Weights of a small GPT-style language model, trained from scratch on English Wikipedia: a variant of Muon for these matrices.
MLP neurons of a small language model. Each row is named by its layer, matrix (up: input weights) and neuron, and shows model dimensions 0-169. Each number is 128 + 24 x the weight over its row's rms, rounded and kept within 0 to 255. Numbers have three digits each.
After each neuron's rows is what it responds to, as a language model described it from the Wikipedia text at the highest values.

L6.up760:158153113129106136119124121110151133107142113151114117131152104120108127096097164123152118131113140131135113054166149072117089130126154120158154176087150172095118118150107087138148145137148145129100164103094104099128149155142092127078133140152152144099111099165140107143140097084147136120120103108109102099171123095134103099110103180123147173145120109139110129124116119107106116145138158125094166152094134121139130144121148120131120131110135095171152077114111121129208132099141112088148143104141134126153103127
Main verb completion

L6.up28:130107137121112081116136133162163115130152170120187145103087105124128117114129121083116151123128156121112150118138119142122150143105128144131120140089118169125138088163133110167106127172154147119179120168105109118106121159132098066094132161114118143126105129133126144192162086127117145115129136109135115102126156106153140097127066110130115129107133106143150114114156138146154116143117139120105143154098141116130146140149137148120135167173148132124126111120162102080137154173150165113139154147071153104111134115
Final token of names

L4.up703:130138128153143157099116126171093127139087109132116133122146191107153141096132089099123092122134128102129115105141132140099171159133111164105125129122144099110123108155145097142111102182141111156123136162164124118134107148122066109135125165127125140183173125114132162155113133109097190128168131137167125119168162110137148120135141102134105166105117109138139111129138131124159136119145115137124106139158101135133107100111101172127160131133157091083147119146154146131108143118121096141073108110128123096116134115
Affiliations and competition names

L4.up325:134150118108171165093097112123157166102091167063130116114136106117153089142105116074113137149156134156126150126118122146122111172122114167135092120100101133129126094162118097128112126104139123083134119091133090149121102150107122156105096103193168110130131157145154090107110120121114086138154140139120130175095115145132157133125093115139105142123122154171101120106182103095139148107093141136130109117112137150126129134106153118126170131119132082116137150111128127139137141107087149143147110110111139155104112133
Mid-word fragments

L7.up292:173135154132115130125152117136138141122203140126111132114138143134125128127101146148093156171108151129127133111133066110121118127176118109102158099110116113127138144162145127110142101122137134066123131129104119155114120105163073129092136144162140118138143120131147178135167121130106144119114158100104118101127100125163141107138141138114138073113131108120177165155116087129097159149131125125118084119135183130135138124176097148108100140122124127140192117153119135078150139143127126128143136100117145137132071154
Verb or linker before its object

L4.up510:117083158105150144156187124144119110103135118109118104125125142069133100124156138135066158129106102130139128153102108112121207109125144130143169126140154126118124134102163122142122152115146105146065168125107114099112108113108119156099198155140126103151120112086130146146148092124144129085090162133108154116158116132135090182126105104106174122151094126128120128121130104112124181141111107140142160178155107115100101110100131143114090132093146100133145099159111112134179135136166132109115095138109146092098106129
Common words within names

L7.up374:087151109107104182137122104143120155165144165082111083136123134126148125117091126141124120130094124130167089106109121124151155134181116090091137156100104126138155142100138138160121137133113135174142139110138144129080151135105113110109106162153121108145106139148108162128095104124157144144090099109132156100134172116101149151122136138080134167120125128118163091113096123103158134134152161111139111093092142109128140091132089157131133126125109119124164113158089090135173113155133105174101121178110123149122146132
Predicate after biographical subject

L4.up723:152106132111126132117137127118143140122169170137127103115141152144114113088128131129131120118122145102182140155141137160110149108160146153126086101089105139160105141104140121109125112162122118118127178137129098157139156089163138112080115097136144123141126165132124133165130114118105120212127114125125136125147148135139136122147141083136126112110136116102123129130150150164129127140142115145158107145097130100110177129125136146161160102095134129123129153106097136133103107116149113110170110080163120127100091128
Relational and state words

L4.up571:142082131126124152116110092151145115133156160151119170157137154146116091154143111130133133139101117106123112148122130158180124159169114093147123124137121129140107076117160140143098161082112116118176141118135093145116151114163113077146127129129127107115164163095128126140124151110111171140108092099118134092147196085117167130113104088167104141104110118119152150191130165171134160116125112122134146137134127132132121137131120121132134175111125142173134134124142132140097087167122093099161160155090080123134111141
Mid-word subword fragments

L7.up708:136172118132117096105178148162123091099158133116120126082141101126149113103113077129127170125144128126152128108087144121146141157132130178128145090185121105140163114141157112111129150131170129091102175170138122161125104139162127144110122164139151166145157148112114129117137113068115141097109126131155113120110135124124150141153150099131119127097114126182121140145158133116181117126159129151138134149124103084124169107122114106132142123113122121119140122147142105146111159132153075166120124164125171135119175112
Sports league names

L4.up1013:123176116153176091137124115122163109141132151156108111149173134140133139103151135142096083118153078162145115101082157152122167119139087136141117140109158120114120170095122080126116129104096097139106121112130140080099098133079161132128136145107097116129135165131169103129138119083165145108165133146125125103111082124129158108098103142143122107109111141133168073086091135108119141130078155155111113133116107108123099172150118152119136110117116114131134159094142136093128123111096090197090154120114114099150120138
Standalone space token

L7.up526:116119126109101102106099143142150152169139092127137154138148136111135091145167166112091115139087128164108150137129128077173120158123116159163087145151156098126112110121132151144112108145077128110143122136153133157156146159110119114100102170165088101144131149134135126164120078092128123063054151126157114149139179119114137123138145132150095186135146112113158121102165137134131110135164162068111129177123117129088084157117126121161110109160106176115150080111156150108154158128134150125116137123137088107092175117
Word-internal continuation tokens

L7.up699:142077141123144120121106118139102111080129104144137117162117104158158143121145155090131101137162113089120148128107122125147117175126167150093120107143107087125140163130130103104114098114114130139098163143126108135181139105112133125114171134133126121100148069114101117098082135085116106132091122154109140140124148119109150131126115161124133124121113118143161114138165083121104119112111109119127121179163116099163107126140136092124086144146122115160121112147171134105114165134117070107119164140114155140107114123
Mid-word and compound pieces

L6.up648:138106129151120091149148146133153110108106145181146169146142136145178081142178143121146112157176156132127134104118112143129173067128130177121105137113112114125093123099158114106119143095154132144136111150183156152162125125114105152149147150105142114145123084135110137136105106112103172113106188122110106126099127116124134118114172147113109122118142115083137132151131091138129115095154150117128126131128134103135111136157128174107190128088149168094146105114122130114177110151130140169103139099137126126144096141
Before an upcoming name

L4.up782:155166192136158156144139133101103121166093163103144095149110173102133131132152084098157119106180153144142157080130127135134147143101102084155106135123122166116168105133136144125153086124160099120162150125119162136098121153107150150100137160125144116117105163102127126086095125148091088141102148134114091149114193162129153096104090093146117143105161150137159119085132127132112144132142097131125107091142130099176158155107154121131107145145128131124103118083119102117150143118088095080177167107134155148115108101
Word-initial capital fragments

L7.up871:129129110161164122155138163117100110163113138140102120088147108113125098096137134107142119148143113143119156120088129094116098102130119101120098102121088128156114124121155134131149128109126151127136142170166133093120116084111087143149119111142133117169175099147110128164132153094128120121138143168130120101097132155111111146109139145159135122100122149131148094107115146156150145153118131128138080168121132098129164191104124136166141149083139124177143160186126127127168122131114141161147097129103117095139091142
Mid-phrase linking pieces

L7.up138:117188136106125156096109167120121134160153122099108161125146119168175119132114117082138085101132145092137125093148154124162128104141136116116102119144139132135073116124173108090144140101056138177173153124118109079127078092138135109159124146088130101102133109096133219172109110146124110138138098153140180132119160101168129110132087083116136124126143123111152181113096150127140146189158137112112169123124163162111141185115146137154134109149125116118091140109115113135146139130125110107133133118137132193097094150
Coordinators linking alternatives

L4.up433:103132143170110131157099121178106106085176135112160113084155108152159124105109115120115147173123143119110139122155111113145121120151105138105139103088094152164101133087114138119146158099143134169117086129122114173131088150111088145121127117109122104104089129113150113113102132115167107154143166157098111152114123129149148146140158122124114145152098097135162160153044093128156114127092107111138149099131086117171110104125152109150096177115130082146107133116125138139083109144149149124186135185166121152122154119
Infobox labels and transitions

L6.up585:080133155119118126165084156102136123104086125097168066190126143150133138106145110073133125126123138098153104092116092149120076135092175155100084144134136138129143089104154114126136145147179102108172145119142106147074122107102076175100147186104152104132106129106125145168088131118114132165116119145154136113107124148103138138105125133086085079116168193111151121146104115118110101154137127108110103107060130169136092104139157166155138118122174091124144118115113109177096112093178117123112150107147121136143123142
Apostrophes, debut and born

L7.up331:128143150161145163117105131115150122130088122161161110162128075156151119122130123113129123119133119110151107150161119141063127122140098085123133132149069159152106140130066136124104099135155172094139153147136119081145122183145118138147151157145134117097136129137094110168132093098132106184138139084125113109087152117111117082147103147120151148098128086127121124120145114148100142111077146125098111160122100168124110122099145136122132166164146148136111152141121160140151114088124146133120096131161128142138124139
Passive past participles

L7.up733:114135131122155143124123111114092128075167117107129120129129131103102139161124113094104135155111111127112120077151097139138085120172131170127110110178129140107148159148124098086140179175107131093101117129107102112140150152109120135147156091137128121100066131165116120130138148085106090127158114112107106100099161142140145171130148148147119129158149132117127081079123128115129155141106137155111165123110106152149122133132154128152101108130152145146199134157153147129155110102150131125089141120097116148103103131
Passive participle completions

L4.up277:133142108111098141119101148155174118150115075092159083126143111124134149134167166148114145151109115111106131123115130093139139123120127130081153102118155119108141150071117151090134111156161108147077135103104136122142140140077120152110130114141089127181118146150124152090103128113106136151153090162129099109123142072083115108126177112099100101155161158123146068168091163148147137133129130137139147142154115107141099111172094146116130124120115147119183125099089126139138120126120138160104153153108154143129129132
Mid-word fragments, stray spaces

L4.up274:196139117123140117143082170109113117136124121121132152128104148126140141141082123125156171154092106090136145124103092116127103133149135103107137111077131141129131141131122120116135149117126086115156097141132128167181160123155163136135117119174129112156159120127143112132092125089109112110128178154131171148139111124122123132084132130069146107157137128091131131170168142106126111120116130106152121102150135114117117082163135159153155114137173109110096202103135153153191118131117125124128097150100074129146111122
Specimen and noun endings

L4.up621:152141127151129105128140102102078182105132119147145169130145138114146130191143140101170124107124088132080091155133176119103120116111146132127134159140118106153125154135095101124124139117147094143160104123123115100141124123147160119139110168146150154078165107127127109130076118118140119140098154129096097106140119115152107103106136177158135129111098112167145114126082138143131121128135128114130141156152151115107136160080144130099122072121147136106153130122176145095135142153139129107170148105118131177144120170
Past-tense verbs and -ed

L4.up523:168112103074104133121134118132117080164169123072131144121125132147108125149143154143078152109111121143105102110147130116108134110145094145143177153189140132100146135143081138109125140171154117082122099122146124121127124158113123134126124142122106133126138131104086127129123125136129130112098128136122114111131172135156135142116142146141083100125148139114123086205102163138068144108109153091112103129162117113178148117122126160100102134103163163162153103109148126144134124113092100165161108116121082148135128163
Subject's main verb

L6.up724:166135153141083129179111086131103090136135139142086118176155115136135171135102089162106163148122141156140160149131118103104130149137101137129068122113129143132102148161127069139115100135116123144130125149133119083124166139138141132061114142113115142112142131106111154105187096117125135128092121133122104107131108125170120111122096105128165095130127117150098135114137124119113115135133071130102132087159091121105153142167144152131173156167136129139126132140134134102102189125170123072126163108125149121134082134
Line-initial word continuation

L4.up345:109149146130108175162112104134180139107152146109105107135128126122137181119169148126143145140119105157134105140072144125135120129160118136146109119123112105184104148151111136154135122122122106119126151139115110157121152157123106148123155137142096134149126075114170138131176159162130136117145131141090130130126097130140129139160142132164125149114106118123115104166096110119157145139122149102140140124088116130135120137172102126164165090158081096120121106122123145108134143123122166163139092101080127157134124123
Mid-word "ough" fragments

L7.up624:095108126107180135085134145132138141076162072126143089145149094130124085131119076171093162163092115111140120129108109145150144128130165093137104135137140082130136171128114118154129125097100108159100057123152165151114108104096145111054148129113141139086117138088158157137112133130092148130126148142132077100120159128097158133108138141102125136114124145125127150142164140124133099119106115093157142135168148096128156158134101132146107153126124116146102130122139148113124124096106102108160082140072091113158132102
Mid-word subword fragments

L6.up901:136128103115124110121142156120103109120130106096139133141111150161126102127125148124152110146142125113153149105135137106148138103112135133143120141131118155133137153131119129099128144119122091107124111122139144095154124159143153134126126082094113099159088124163109157130102127097147118168159071085151106138105103112122104147133177166106126178145148139162103152143114106164101105124124150112127154145109133121166066101116166134117081134165121151121149120143105165124130186150108108121126089135129104139148136135
Space before an expected number

L6.up355:088138102132111142108129128147126131166146126102107156122122139185141145123132125158141157156131115113132132132128114159126162175104133123149130156122104134102160153153171185077111124092181073146124093125107150105127132136115166135122119127137121146125151144120154112118139125136162178125076133126107097147179127182138139172103144136132108150138112096140142114101153153098107139158162146108116168121106109121100124126144072113159108126145100155105130111114140112102149094153143136151102118095169119101121172122
Standalone space before numbers

L6.up876:166114147110153155146166117137130148079113122124138118138148106141149132114112142141097151187156194147142126127079142136153145149177103142129139101111136127118172098147159107120125144093142139125099122139105141143064123141143107144092070121110114183124094090080151093123125112143130134123116131140138138131145102139116119147130154112112089132095122136131114123124106103122111114185145149129118170105104111116140106168118105104126133099134107163137133147173137097142147126108145122175121138141154161125075122145
Abstract noun endings

L6.up657:132133141134138165142141142120144100084125130118144144127116141137168129099127125119118113098162155106181119105159144115100113154084117119162140125154156153131127081142103077136124121150126083117124101134150128122104152136156122119104153085119120131121165128105111098109191156140109100132104120109134127108122152138128097132139083066174116108129159144135132105098188134155106104115077127142159119157090134126124111100130101157131093122120100110132131156112139090105177144134124125154137139114119083114145132109
Word-start fragment pieces